MLP neurons of a small language model. Each row is named by its layer, matrix (up: input weights; down: output weights) and neuron, and shows model dimensions 32-127. Each number is 128 + 24 x the weight over its row's rms, rounded and kept within 0 to 255. Numbers have three digits each.
After each neuron's rows, "fires after" lists the tokens most often just before its 100 highest values on Wikipedia text that the model never trained on.

L4.up415:173156160151157131171121138128143140106139135118122161153093124152142115087126109080113102118133126116095157131131119154122097148154151069137119158149118110118093122163090116123136128133147133131091115148134099126152144120106155117122191122137138096197109144111133178124111118102125092110
L4.down415:104173136130114114142199137130061098111114092137142152089124138116109129171117166085100128154119103161131151151120150106120102126142109110140136125134142069142160120149103106112146160082116146148128107091117127064179118149115138138129100128135115136122106146101129144118100155140084136151
fires after: "\n", "-", " (", "==", "===", " \""

L5.up153:141106141121155175131106118131112089129141134161142138133101164136178109136146051128099139087126146108120162138130127125114128101144101113116129190161120134178147158107127137117147099137120141112148105068130116105126132114098150118189168179100109118177147128128137112129085112110103103089
L5.down153:120136134109146151151102135141102097154170126135123110144127148118170146123110116175119081134120147123068139097138137130153138117116094106179126150140135111107136150119113183156132120116166119125125112086093171141136104119086111123132114078119116165119137119163109116128111162124106170124
fires after: "\n", " is", " at", " on"

L4.up88:183137122135159137149126120129135118089133134117141151159101153125141105133137103109105124101146124133135166094126138099131106115157110063096113146163119162145127116165110115093111099128130125111150098083154119121146144132108146100156178154117119127174095125140133154136099103106076096075
L4.down88:138126117111077143154104127141119127157138128112190118113130142093150142130125118114108149104117156153117129075104121113174146087109088130171154124159179189117116129177114141140127143121129140114157085112129115123145082097139122080160154123141144165136124152176072125145138127115072131113
fires after: "\n", " ("

L2.up541:167116146134166124153156158110152073092085125133127139159110136121130138096105117150140147101074136106162142130113151156132107098141140139125107131192136173139152118153078133128138138134114100126126113103119140149141149119082125120132135115120081079156081158134146132146137112112140097134
L2.down541:115095171148126145099116167121132114143098182102148128117145136153113110151112116088134133145107138153144131094164126139138139111094165154158105058162121148165117106088112119152145154121125108154141100161094153135151161138118145162157172134176092129134110159136133092119137077094101134137
fires after: "\n", " ", " D", " (", "-"

L5.up568:156113140146136142128101171119108092104092110118126151136122124105124109112128095166132149154123124134139143113133124188121133128140128093150128170168122075144115160110123093104103084144159140149101098088123133167149163132123146140160141150107117075141135143138144159135151122114152101146
L5.down568:117098117094093132126102109145105174100117119109147132145125097101130140085147125133107128135141115147164142120108135121116182122099161112147098130120151116139128148144131079169106121133152151154152120118138133098132159099206165182117164114090141133088141114114120085146153088122104080103
fires after: "\n"

L2.up137:143098177163125161138154112135179093081089137124140131106143146138106105133107125134099084065164117113169140106119148159130139154129115066085124123127137135145090171135139079163082159140149110125139086084078128149146145129135117124140150092098090115147131118136142141124130098131151104155
L2.down137:117154057103117092127079157105100155164149115145119141139088099100126172125155126146129197172094145144092132127143098090122144121120144171152136127141130132114154108146105175086155138120088131131109130173171120124107091127140144115123118135171163158127128147126101122127138142121105163096
fires after: "\n", " ("

L3.up378:144103162167132152121137107127193115116122146119135147118154139121115127138126117121134109076153112096173155100123143127125139131120143066106126108132140148153113171124140088169092137110147140098159092067078126130145120148121114123117140087103097108151131120127136126119129106134157126162
L3.down378:116151077116136095129117166129078142137137104128129131147085093122142140128124132135119165165121120158087133130134109129105141111148120164148142118153127103120160098143098172093154125129088122154112141176188115129127118110145135097131109147154177158128113123154105104142126144154084142090
fires after: " |", " ", "\n"

L2.up370:185108127144129129147169098153160108131126146105134133129144148138134154122153111091120150110129123092123141135140144125124115115163120052122109122128141168125053123137090135181115119089114118099126104114091126128139149151131130102129155104106108100156114147105153107112140117145130105146
L2.down370:105129086085111138122130185147112136115159115105124101137110095134106150158112127152114151140123115143110069132140086131131124093123130191136138148123138112129152118131117111125092138148103110114116111114170114093085144122149167117162129156128141134152155078122124084140125143130150190109
fires after: "\n", " (", " m"

L2.up396:175143121144134159164103118162162122105091135116133155141102146128136124118119106090101122092142125128144123109115141108110107120133121083117096173132118164140098136151111156137143160133173114120116097146150111169143138144122128096156192121115111105169106136149139171141099091106099106111
L2.down396:165138108106084111163136132143156101120130111138190099100132138165139118136136151111084112158100145164106089103110146107105139103120143132101107135143147137105123104109115144105134140128160177118111143139155122105118127124176112145148168170133141119146104153076101151126115157108084101142
fires after: "\n", " ("

L9.up137:135151142167109135101107108150152157146093112104097101158114139087135133069116094099115123123147127070114116115088142153116132131164100129099130169134150085142113101117146163137111144161155106129106162119161120149147153119108141115135151119154100115146132105144144122126143128120097118149
L9.down137:133164102124154142097142095125152128119098140159120127099153128139107118151164063145100107117163119113147137147114116151120101131161135080114107164118142145166094085119117106150126145162147137091096140122140153109114169136147167133130134104154117086157125123092135137117078116107150143114
fires after: " (", "–", " in", ")", "."

L2.up216:136111167099146149155148141134129165129099116103097156205116109134155117098110104135119088089138116118129112121082135108096088134142101138133134127164106131137103130132096130132149119158139119126107116130153134161182139156106117097129154094098126128128129150167143135132118116115130099126
L2.down216:171086131190166101130166123147156155129114129126097120098118120092173106151154137085127108127142094164137152114122192121125118140096142100085133138143131121142111134092114119158111130129128136109163148111092133133107131156130160070075145185144088128138140138121134143141074137126077128154
fires after: "-", " \"", " (", " v"

L5.up437:142114156157145140122171124111160112117128150107087132139137154138128101116123096130105054079127097093127152114120154146129102146170134071100141115128178127159106132150119097118074134130145091140160127125087114157137129110090147110140123086112114105135142130141182160114102119081140108125
L5.down437:139152079128110130127094140124099146168104107140170101145132111118122131111139130143131169182117162175108111130118094131139155086078126177129098137126089141097181143131119152135142120147099140125089120135146117125114098150159111147122142196137156118103142128146106086154130146166126134132
fires after: " (", " \"", "\n", "ed"

L2.up323:157136171162129155167163069120152114102091143130124154157145148128117094097101118079101113092139133121130122104115134134110144135174105073108116119127132141180117126150130113194140144156160107123142132079123138171139126129105127125116148094098105127114122125127167130114122137126160096113
L2.down323:160109080103112094136115148132119157152144096147131115103152136139144166191122111170144117178111108136131149106121125122145111148114173144126128105111119139099147112116105129078115130119103153103163095167130145106126112096157139149120125155154139109127140103131130140151113131126148157125
fires after: "\n", " (", " \""

L4.up326:191130082116137095150157091149146122089104139162141127134117166131141131127156115096131146121123143126121152099148110101113129132142116107112077115168135181155122137110114156131114135116126146119171083117115144132130101142127146133142167110143098120147087169130145157109125147111078082100
L4.down326:126158121087102135103089137127095077126100148106152133139142148123124125156116099128157127135124127170108132086109147142133124116101102143148135112134148142135143110152097089130122167155139138103168103123130135155112106102185182157108161138119138149114112082069105139146117149104097131149
fires after: "\n", "ording", "."

L2.up496:174133129135133132153162110149174140132084107131105170164115121064112109116137136095111120100115133105142132132108157117101124090111109088140103162180102124153106127142130149163125107135131095143117101122137118119164123145114126086130127124114134083189125160146156137141106144124117105113
L2.down496:131120101161094129119142145128128111109098067126130145152136120137137098119110141112128121107097127105107129115175129113125125114122143117174079107124125116116141147131164167155137095134134146128113108146118103135174131157114148168113053140130151103142121177133181156136128143102121135213
fires after: " (", "-", " re", "\n", " Phil"

L3.up636:167155148148133118168143086142137150093102135094127112149111105136163136117113106123154093093156106088118125135084117112130110132143086118122127128172113134141116102123150147119148143092192109114087142170124074164157181103086153093124151138105125137139145180161141167097101122082092105103
L3.down636:135121109113148118149143177145092179136123097166102108109142145123126127135139185111142155124118129141114133167124114102163117143124081097127162131111147142109130113086121155118108124079163116139143144116128105075114147155152138073091127127142166158109148107141117153146104152107139163132
fires after: "-", " (", " \"", "–", " '"

L2.up299:120145161103134120133125140117139128132110073109118163116109153121129111111135176091133113095148124082106151121117159126126115121139112093141125148176115114122135134162077113137119130165124113112079105122176149117117168157110149164133117112131087087146080164135167146166128143112140131119
L2.down299:100180152137118097101189136089147108144113080109120176114125112129114126157088134114120102136131082105115163137160151155106109126096154110161128129133142112105135119136078077142122112156138140155110138101145134126133104133151147141143089109148092094120097193164175137134112114128117126153
fires after: "-", " (", " \"", " d"

L5.up27:161117135079159148151139116148154123076121143147132119133093144166166064107140066113116142091165167099101154097152152087111129068158085109129098144173150108158160153149096104130126121120155133124108094091143092123107143126075155125147188140128130130137124128135147122121127145126089111089
L5.down27:152114158099130144114112149130138075150140125146145146129118155162120127143145135167108071114099160133102148109115151124131079063159068120142138114131123116138101116123071122132169143099173137076174076165169149124117093080134114111140114118127127169120146114123088111159143152122133146128
fires after: " on", "\n", "A", " to", " ("

L10.up251:147128116178088135132121143114142141129125128097082095123114142083109111122104088143093143127136134103135128094083137117145128113129138103143130164113148120187107107141141143106102153133150116126106111108157163113115154147134122129121105093126093110155121167134160161113102152135108121132
L10.down251:149108144139167168120121104106135088113120188142139128108144139158127115168115124111122132133159159133100114148130103100137159146158162164102123166147159149150095119124130130112127103120126127111113123105140134145129149134147107116159118116136132099140088136081148097136064148084140157139
fires after: " (", "–", " in", ".", " November", " C"

L10.up250:114146087140158157116161166110121112078147098153118142153097112146138136086123147126169144069109128121128131130097138155112113107116114128098115131139161118147095154146146110121112161135099101110119107107131102173149149138125163094124147128117110132125100112128147131124129104082145090113
L10.down250:101158097162127130138127137149141116129094084185133168132148114142131117111093143125138162130132132104142105128149106106135129174154108113141090131089113099114179142157124150154163104099135097147139111116181120146134125120122134124140084144117124144137088175119090132132113126156127133136
fires after: " R", "N", " S", " L", " K", " N"

L10.up475:135104130151123129119181133096095077148116099144155153140115120121125140121137139143173126082110125125151132140099128085147111117107139112118132152129145134131083148131128131101133163132092115110103146153121086145168163152124124149144170131124131113121115180113128161101100120139117136134
L10.down475:127113091121063120153125140146119141127105176090096130165119067144155109143092125157099138101124160112145149117171130150111117183130131099140111119074133138115139098111112145155106131133104145124158139133161155122122129148059149133147108120112098099139105141182107160149125123137126158099
fires after: " T", " R", " S", "T", " D"

L4.up397:117135110156124124158138104139141165138107101094128139162124161086166113104124106104132120086133095123137117109099153103096124107172120100093130168154126133127118104138121155148125116123173109165113143089159126114196129114107173100134146118155111110161123119129158126109115140106092104136
L4.down397:118155143141085152140176138114140086156133115086143142142163159141102152149137098145114113119133094115143121127100152108110162118149133075076107148155187156133131086149181102124117134120134108135134118111137143153143143119131111159147129121184121142105102155117155137083098118106128112097
fires after: " (", " in", " In", "–", "-", " the"

L3.up24:117117153148156153128164098127166158085130142108135184178117121120121114128154130121141091095126097111153085108116154184125149143142100112104130131152089164151111133136130093180096127135147145123113079114107126148154120115129154114089153106094120073127110096110137163120117119113122160124
L3.down24:122120068106152117133132136124096129130138060117139094128130116152135136188109150130141164154116095151083209150126093137131092120087114106168146154090149147101151112113111128065115109099137127113134137137150124137113141098126118127116123160139127154188133104116128134160120116116113167132
fires after: " (", " \"", "-", "===", ","

L2.up385:178129149109148126171124103152129126107117133097109126178104168104152093097129119078134107095152137110101128088117109120084098143174134104123110152156168165121132124166134122109118089146161075134091157085131124137161118140101140143121141111095128133144105138169158172126084136099083121105
L2.down385:205157147093132119150131145174109116150123174109105111117146145131139151170167153129141079129124112118155138133099107164114107141123138115125130126155173128134150108107091138119130083091148170120118150135102111130130136114120122120113072137113152131106146105169099136172152149152150092153
fires after: "\n", " (", "-", " \"", "=="

L10.up119:132152113130137154152128098102166172136130085116089198134145127085103086092108125076127100146139139140133131087082172132114123119171140116109134145140159173117134130132124142130159127123152098095169128051157093137133098137091167137113130096136100130153128153160195121151123100134125165124
L10.down119:142161133116088154114175190132098078107145101122168085122081158097119133171112162148150123127116140092119130168161137149142136112081110116178124113101150094117120109161149158125101129115099153147108085147101161124123153105151133114129131166098135144139134133129126117141113135174143140137
fires after: " (", " Des", " am", " Am", " re"

L2.up159:117102145129135124132127114109147110099130125127135130144099101111138129107151138123142107098112133111136149077089156149119117162179147111153108129161129128158126119171081133145145156157153124094102086067175137155139143155078139094151144110108119111160074127126146140143140140115131106140
L2.down159:125139173103117126117134106089168056097121141152108138098064125169116121130100123130118111105114067170122150078146122212136150149117137105154161123149084100100164131146124069143156129131135141115137127168114143112118125104117161113164137112134085149132141119159122111109119129139132142121
fires after: "-", "/", " (", " \"", "("

L9.up154:151099125141121155118144173142164120074111085157108154159118078128158144074140098181134154107117120136118117121154127141134128115136098157137089136114117100129118173116118110154100113103128151141132124131092114154155097132144113129168135109110169133155141172136130166102127125124135100167
L9.down154:139125114131102084093114115096175165157126110133131147123121094127116106088120144128096179100106094147135136131128118082107182105138108141124138160117125131121101159136136096196163127122111144132124172125138121105135173159142143127137176096105110136149154077157134103124145138195136092148
fires after: "\n"